From a checkpoint of a small transformer trained on Wikipedia: learned positions, a variant of Muon for these matrices.
MLP neurons of a small language model. Each row is named by its layer, matrix (down: output weights) and neuron, and shows model dimensions 240-303. Each number is 50 + 15 x the weight over its row's rms, rounded and kept within 0 to 99.
A block is one neuron, or neurons of one layer that tend to fire together. Before each block is what it responds to, as a language model described it from the Wikipedia text at the highest values.

Possessive determiners
L2.down33:83 61 57 82 46 64 49 34 41 60 46 54 40 65 79 18 37 60 58 53 74 39 39 48 54 37 37 50 54 83 64 33 50 64 72 59 68 47 24 42 71 64 30 48 57 40 72 44 41 67 59 55 68 56 42 26 47 34 50 40 39 63 45 51
L2.down1319:40 66 41 33 68 69 55 50 49 48 63 52 49 39 71 47 56 58 49 77 86 51 58 67 43 42 39 51 41 59 54 30 16 47 55 57 70 56 36 39 51 38 46 35 49 32 70 49 46 52 58 14 18 64 60 34 42 45 41 38 30 57 44 63
L2.down1601:55 25 45 52 38 41 42 35 47 46 70 20 64 32 55 65 48 41 58 56 49 44 53 54 53 61 28 50 72 72 58 51 64 42 56 59 53 49 55 52 43 56 51 58 72 27 36 58 40 54 66 44 84 60 43 43 53 62 79 30 66 45 48 39
L2.down1636:81 38 57 60 57 27 45 39 44 67 42 41 39 27 77 60 35 50 70 69 70 38 52 60 40 39 44 64 62 42 47 78 62 56 57 51 42 47 06 42 55 30 67 53 70 36 38 67 50 52 55 43 55 43 51 38 77 51 38 37 28 53 40 49

Space before numbers
L4.down36:88 37 58 66 64 37 31 35 79 52 39 61 53 39 69 55 48 36 52 55 21 47 42 65 46 27 43 32 54 53 60 68 58 57 24 62 38 57 36 47 32 52 51 48 51 51 56 41 37 40 54 23 67 65 33 44 32 67 27 38 75 59 35 56
L4.down758:15 44 31 60 38 54 67 36 67 49 52 18 42 65 69 35 71 46 32 63 49 62 40 86 77 56 39 63 61 57 86 35 52 38 65 47 54 43 42 44 58 50 28 46 29 64 76 51 43 01 69 51 55 49 39 74 44 58 33 53 46 41 23 56
L4.down763:79 50 76 75 55 33 69 59 72 80 33 42 55 60 51 66 58 96 36 72 50 46 47 45 46 44 51 51 30 50 44 43 52 75 53 51 28 60 74 68 74 27 52 41 65 22 42 32 40 33 45 39 49 41 59 45 65 46 77 36 62 67 64 46
L4.down1022:35 70 57 57 56 62 50 70 39 67 58 49 57 47 51 37 61 72 37 36 40 56 50 41 48 55 48 57 37 56 25 43 29 51 48 65 40 62 27 77 64 35 76 61 45 66 36 41 55 58 48 39 72 45 27 42 33 76 60 65 57 67 45 56
L4.down1442:65 25 74 68 39 38 56 68 53 80 42 59 51 44 46 61 34 59 22 60 64 46 43 60 36 22 39 49 48 55 43 37 21 49 57 37 39 37 34 32 61 58 69 35 51 29 54 46 35 59 64 48 63 28 50 59 57 26 68 59 43 68 48 59
L4.down2187:30 39 46 51 35 55 39 45 58 50 41 43 44 40 46 36 53 66 21 43 43 54 23 59 39 86 65 40 33 54 42 50 18 30 42 63 30 44 51 54 50 55 47 71 59 49 65 52 64 52 81 52 44 40 45 41 26 68 55 60 51 86 47 51
L4.down2189:69 55 56 71 39 47 65 27 77 50 61 46 60 42 66 50 41 36 52 52 46 56 71 45 28 34 38 29 61 64 63 28 44 51 42 74 48 77 68 73 44 38 24 66 61 55 48 48 68 46 54 54 60 25 70 50 17 84 41 61 38 59 47 80
L4.down2257:66 68 72 74 31 47 64 40 65 79 35 41 57 21 72 57 42 67 53 76 60 33 40 78 54 55 80 40 50 69 56 39 41 54 31 47 58 68 36 61 37 62 80 48 45 38 56 61 41 52 38 44 54 47 39 69 40 60 53 36 41 74 48 41

Anaphoric determiners to topic
L4.down96:46 44 23 56 30 35 57 37 52 56 14 42 53 61 41 14 62 33 68 47 50 47 45 45 57 43 67 80 66 17 54 79 52 59 24 39 51 40 75 57 74 46 43 38 44 42 26 43 64 59 44 45 30 63 45 41 48 40 53 46 73 34 46 50
L4.down180:51 29 88 52 44 38 49 24 58 62 50 41 46 45 56 33 70 70 43 52 24 71 34 28 23 49 55 43 17 68 41 47 50 33 52 04 58 46 41 39 68 59 75 45 59 67 50 76 64 65 53 43 43 69 60 45 34 62 30 56 59 57 51 42
L4.down294:33 71 43 35 75 66 70 28 39 50 48 56 49 30 78 29 43 53 47 63 62 57 38 85 24 37 50 41 44 51 43 26 34 38 30 69 53 35 32 67 65 48 25 28 28 55 61 55 65 53 35 38 55 46 49 47 28 23 54 19 43 40 70 64
L4.down1353:87 47 41 43 37 48 67 91 33 51 45 49 33 51 54 52 36 58 43 53 56 42 65 46 60 42 39 71 62 55 47 42 45 64 09 51 43 13 27 64 66 42 48 45 63 33 33 63 47 56 46 26 40 25 36 71 44 39 70 41 31 25 61 76
L4.down1788:64 49 43 64 47 86 63 51 46 31 44 57 60 31 25 41 33 50 61 36 54 66 68 43 66 71 54 44 14 68 56 46 33 71 67 49 72 50 72 42 45 38 24 53 40 35 68 37 16 40 53 61 45 64 33 72 74 59 47 52 42 69 31 42
L4.down1873:44 59 30 50 49 59 72 51 46 74 38 66 47 46 59 32 64 38 47 55 37 45 68 67 22 51 34 96 47 61 47 56 55 61 50 35 79 79 47 67 61 55 57 65 76 48 45 43 48 42 52 58 26 67 54 44 42 77 57 60 43 43 48 54
L4.down1917:41 24 47 59 59 45 57 69 62 50 82 57 51 47 55 28 52 29 57 53 37 43 32 67 44 44 46 62 34 54 13 52 38 65 36 51 46 44 56 22 58 45 26 39 29 18 41 44 23 42 51 35 28 41 51 55 29 69 66 59 24 51 57 52
L4.down2157:45 64 90 22 33 47 57 52 39 29 13 62 48 62 35 36 49 46 51 43 36 83 82 51 38 37 48 63 44 61 53 49 61 51 25 57 72 45 44 68 47 53 30 44 88 58 57 66 41 35 40 61 37 57 56 62 83 72 47 56 75 38 35 37

Table cell number slots
L2.down805:50 54 66 50 62 71 58 38 58 60 32 42 65 52 66 46 49 55 50 56 74 76 47 50 32 51 53 23 73 87 53 36 42 82 54 55 64 58 85 44 63 63 44 44 35 46 69 72 48 45 62 37 57 69 54 43 52 62 52 57 42 48 58 72
L2.down1713:53 47 44 29 58 45 41 58 50 65 39 47 34 38 61 46 49 48 52 42 35 81 69 82 61 70 60 43 50 74 52 55 52 46 39 47 70 33 63 47 52 56 59 50 68 43 47 46 83 54 48 39 52 45 45 45 62 52 41 55 58 78 43 84
L2.down2224:33 57 51 85 48 51 38 35 60 26 73 18 54 53 53 54 63 65 60 52 45 84 50 41 88 47 37 64 72 53 71 59 38 40 74 66 28 38 73 28 43 48 43 45 34 51 80 61 46 56 60 48 56 41 54 61 59 36 75 20 50 51 39 57
L2.down2299:53 46 60 46 60 34 34 41 10 59 65 51 51 41 47 54 54 56 26 07 45 41 65 49 89 55 47 18 64 51 38 57 52 40 37 67 64 35 69 38 50 50 49 49 33 57 63 33 92 36 48 50 25 40 20 38 27 52 41 35 43 52 45 54

Number-prefix positions
L3.down697:83 14 50 53 39 55 29 27 62 49 38 58 40 35 53 53 58 75 39 76 35 52 56 51 27 38 37 29 64 76 63 49 41 15 45 59 52 44 29 66 46 38 52 65 38 52 36 74 46 66 41 40 37 34 67 60 52 37 63 50 24 56 45 57
L3.down2226:50 34 24 58 33 85 46 23 69 33 10 65 63 40 54 58 53 56 38 56 54 71 24 54 37 75 60 58 54 50 67 46 42 50 34 65 60 57 37 55 39 51 55 52 19 43 62 28 61 61 24 53 48 33 41 50 62 61 66 72 58 42 32 54

Infinitive "to" before verbs
L2.down286:59 68 32 71 49 59 44 61 50 33 33 79 64 58 85 79 69 22 33 56 31 58 24 60 68 44 67 59 36 31 42 51 40 52 43 73 61 60 35 75 32 57 42 58 23 28 36 37 32 63 62 33 55 73 52 64 60 60 31 63 39 51 52 62
L2.down659:60 58 45 36 55 41 58 57 57 36 62 69 36 45 60 60 32 20 69 89 96 36 52 40 51 44 70 45 42 49 21 56 53 43 66 82 49 64 61 60 47 58 51 61 72 83 45 58 54 30 65 47 47 30 51 66 35 48 31 30 61 51 29 34
L2.down1787:55 46 30 49 46 62 53 32 65 41 29 60 40 74 54 72 28 55 40 52 56 39 41 61 65 54 55 51 45 63 71 36 33 31 50 50 35 43 64 31 38 72 62 39 54 66 53 45 63 57 60 34 53 67 40 52 65 55 63 49 34 61 62 80
L2.down2235:69 40 55 46 36 41 59 36 34 18 37 69 81 38 45 51 45 53 57 44 55 66 54 56 74 47 49 49 29 55 63 56 26 47 59 61 55 53 48 66 50 31 48 54 35 31 53 44 70 40 78 09 16 52 49 38 49 47 43 39 65 35 49 48

Possessives of people
L3.down1394:66 61 56 56 31 47 38 39 53 64 81 44 51 68 46 40 41 76 67 87 61 30 38 50 53 52 25 60 37 31 49 71 47 32 50 46 32 82 53 34 50 42 59 47 41 33 67 67 44 47 18 53 57 68 40 50 32 22 56 25 56 58 36 45
L3.down1757:64 65 41 42 45 86 62 51 61 39 87 37 48 58 52 35 50 69 61 47 64 39 53 70 47 44 47 52 56 42 49 38 49 61 50 75 26 56 30 69 39 63 61 39 35 39 64 44 51 63 52 45 49 55 60 35 38 39 72 26 66 41 81 71

Pre-verb modals and infinitival to
L3.down446:77 31 58 58 54 65 50 37 29 47 39 35 51 62 64 62 65 60 40 73 54 59 52 78 82 77 57 25 70 85 33 39 65 45 48 41 52 52 62 25 69 74 50 34 39 60 48 46 41 43 38 38 44 58 31 53 72 69 54 41 48 44 54 57
L3.down1916:65 42 54 56 71 56 61 53 44 35 59 36 67 63 48 64 51 48 68 50 59 67 43 27 55 77 66 10 13 16 69 33 35 68 32 47 55 36 48 86 56 65 59 61 35 51 55 43 46 30 53 26 36 64 62 55 55 38 42 67 64 32 52 34

Modal verbs before verb
L4.down141:47 28 44 65 64 20 60 42 56 54 32 58 45 48 48 48 59 28 30 53 66 36 39 11 35 54 59 62 28 64 58 32 61 39 35 44 57 27 47 75 36 24 51 45 42 35 49 59 64 51 59 63 70 63 22 35 33 32 37 69 41 51 52 55
L4.down534:48 57 36 52 43 64 50 33 35 64 47 52 63 49 36 43 57 40 50 50 43 34 35 53 63 30 65 35 56 55 35 53 36 39 44 59 54 25 50 76 69 11 53 56 78 69 42 52 33 48 52 50 52 52 41 41 69 34 50 37 43 50 45 69
L4.down749:54 45 20 66 42 53 31 34 57 37 42 74 59 61 52 56 40 63 58 53 65 53 29 46 79 47 68 67 29 79 60 42 29 69 39 69 58 50 39 58 24 31 43 21 49 40 70 81 54 51 99 22 44 42 39 46 33 43 62 36 50 51 49 60
L4.down880:52 38 28 45 98 30 22 71 58 71 74 48 52 31 38 38 38 62 76 34 36 40 26 41 60 39 57 69 63 76 43 50 40 72 70 24 54 52 37 34 41 42 40 37 49 27 56 56 68 67 32 56 56 71 64 53 68 39 39 60 28 41 38 64
L4.down1223:23 69 38 39 48 59 67 46 33 38 41 60 63 72 49 62 56 55 77 64 71 52 54 44 63 29 41 49 51 43 35 52 53 60 36 41 69 58 78 36 75 43 67 51 60 61 27 62 50 49 51 59 58 34 58 34 47 56 38 49 57 56 38 61
L4.down1786:47 51 63 55 50 76 58 67 52 39 34 62 18 61 39 80 17 43 43 48 60 61 43 26 48 53 41 67 51 65 45 30 18 57 60 53 36 26 39 57 61 44 73 76 39 35 46 41 38 46 67 68 34 47 54 57 52 39 46 31 54 24 51 46
L4.down1896:51 58 42 52 67 30 38 44 55 73 61 62 62 40 56 64 41 46 35 56 56 56 37 37 31 44 55 64 86 57 53 73 53 53 48 61 41 52 36 39 33 36 30 60 06 34 58 41 70 53 52 48 48 64 68 68 49 59 45 54 22 25 48 48
L4.down2038:42 62 71 51 51 72 62 46 64 50 43 68 69 54 66 54 42 61 46 66 34 53 35 61 37 39 44 55 56 64 57 46 67 68 26 57 64 30 38 57 30 51 41 72 35 47 49 43 60 53 51 38 39 72 64 41 45 26 41 55 44 52 38 58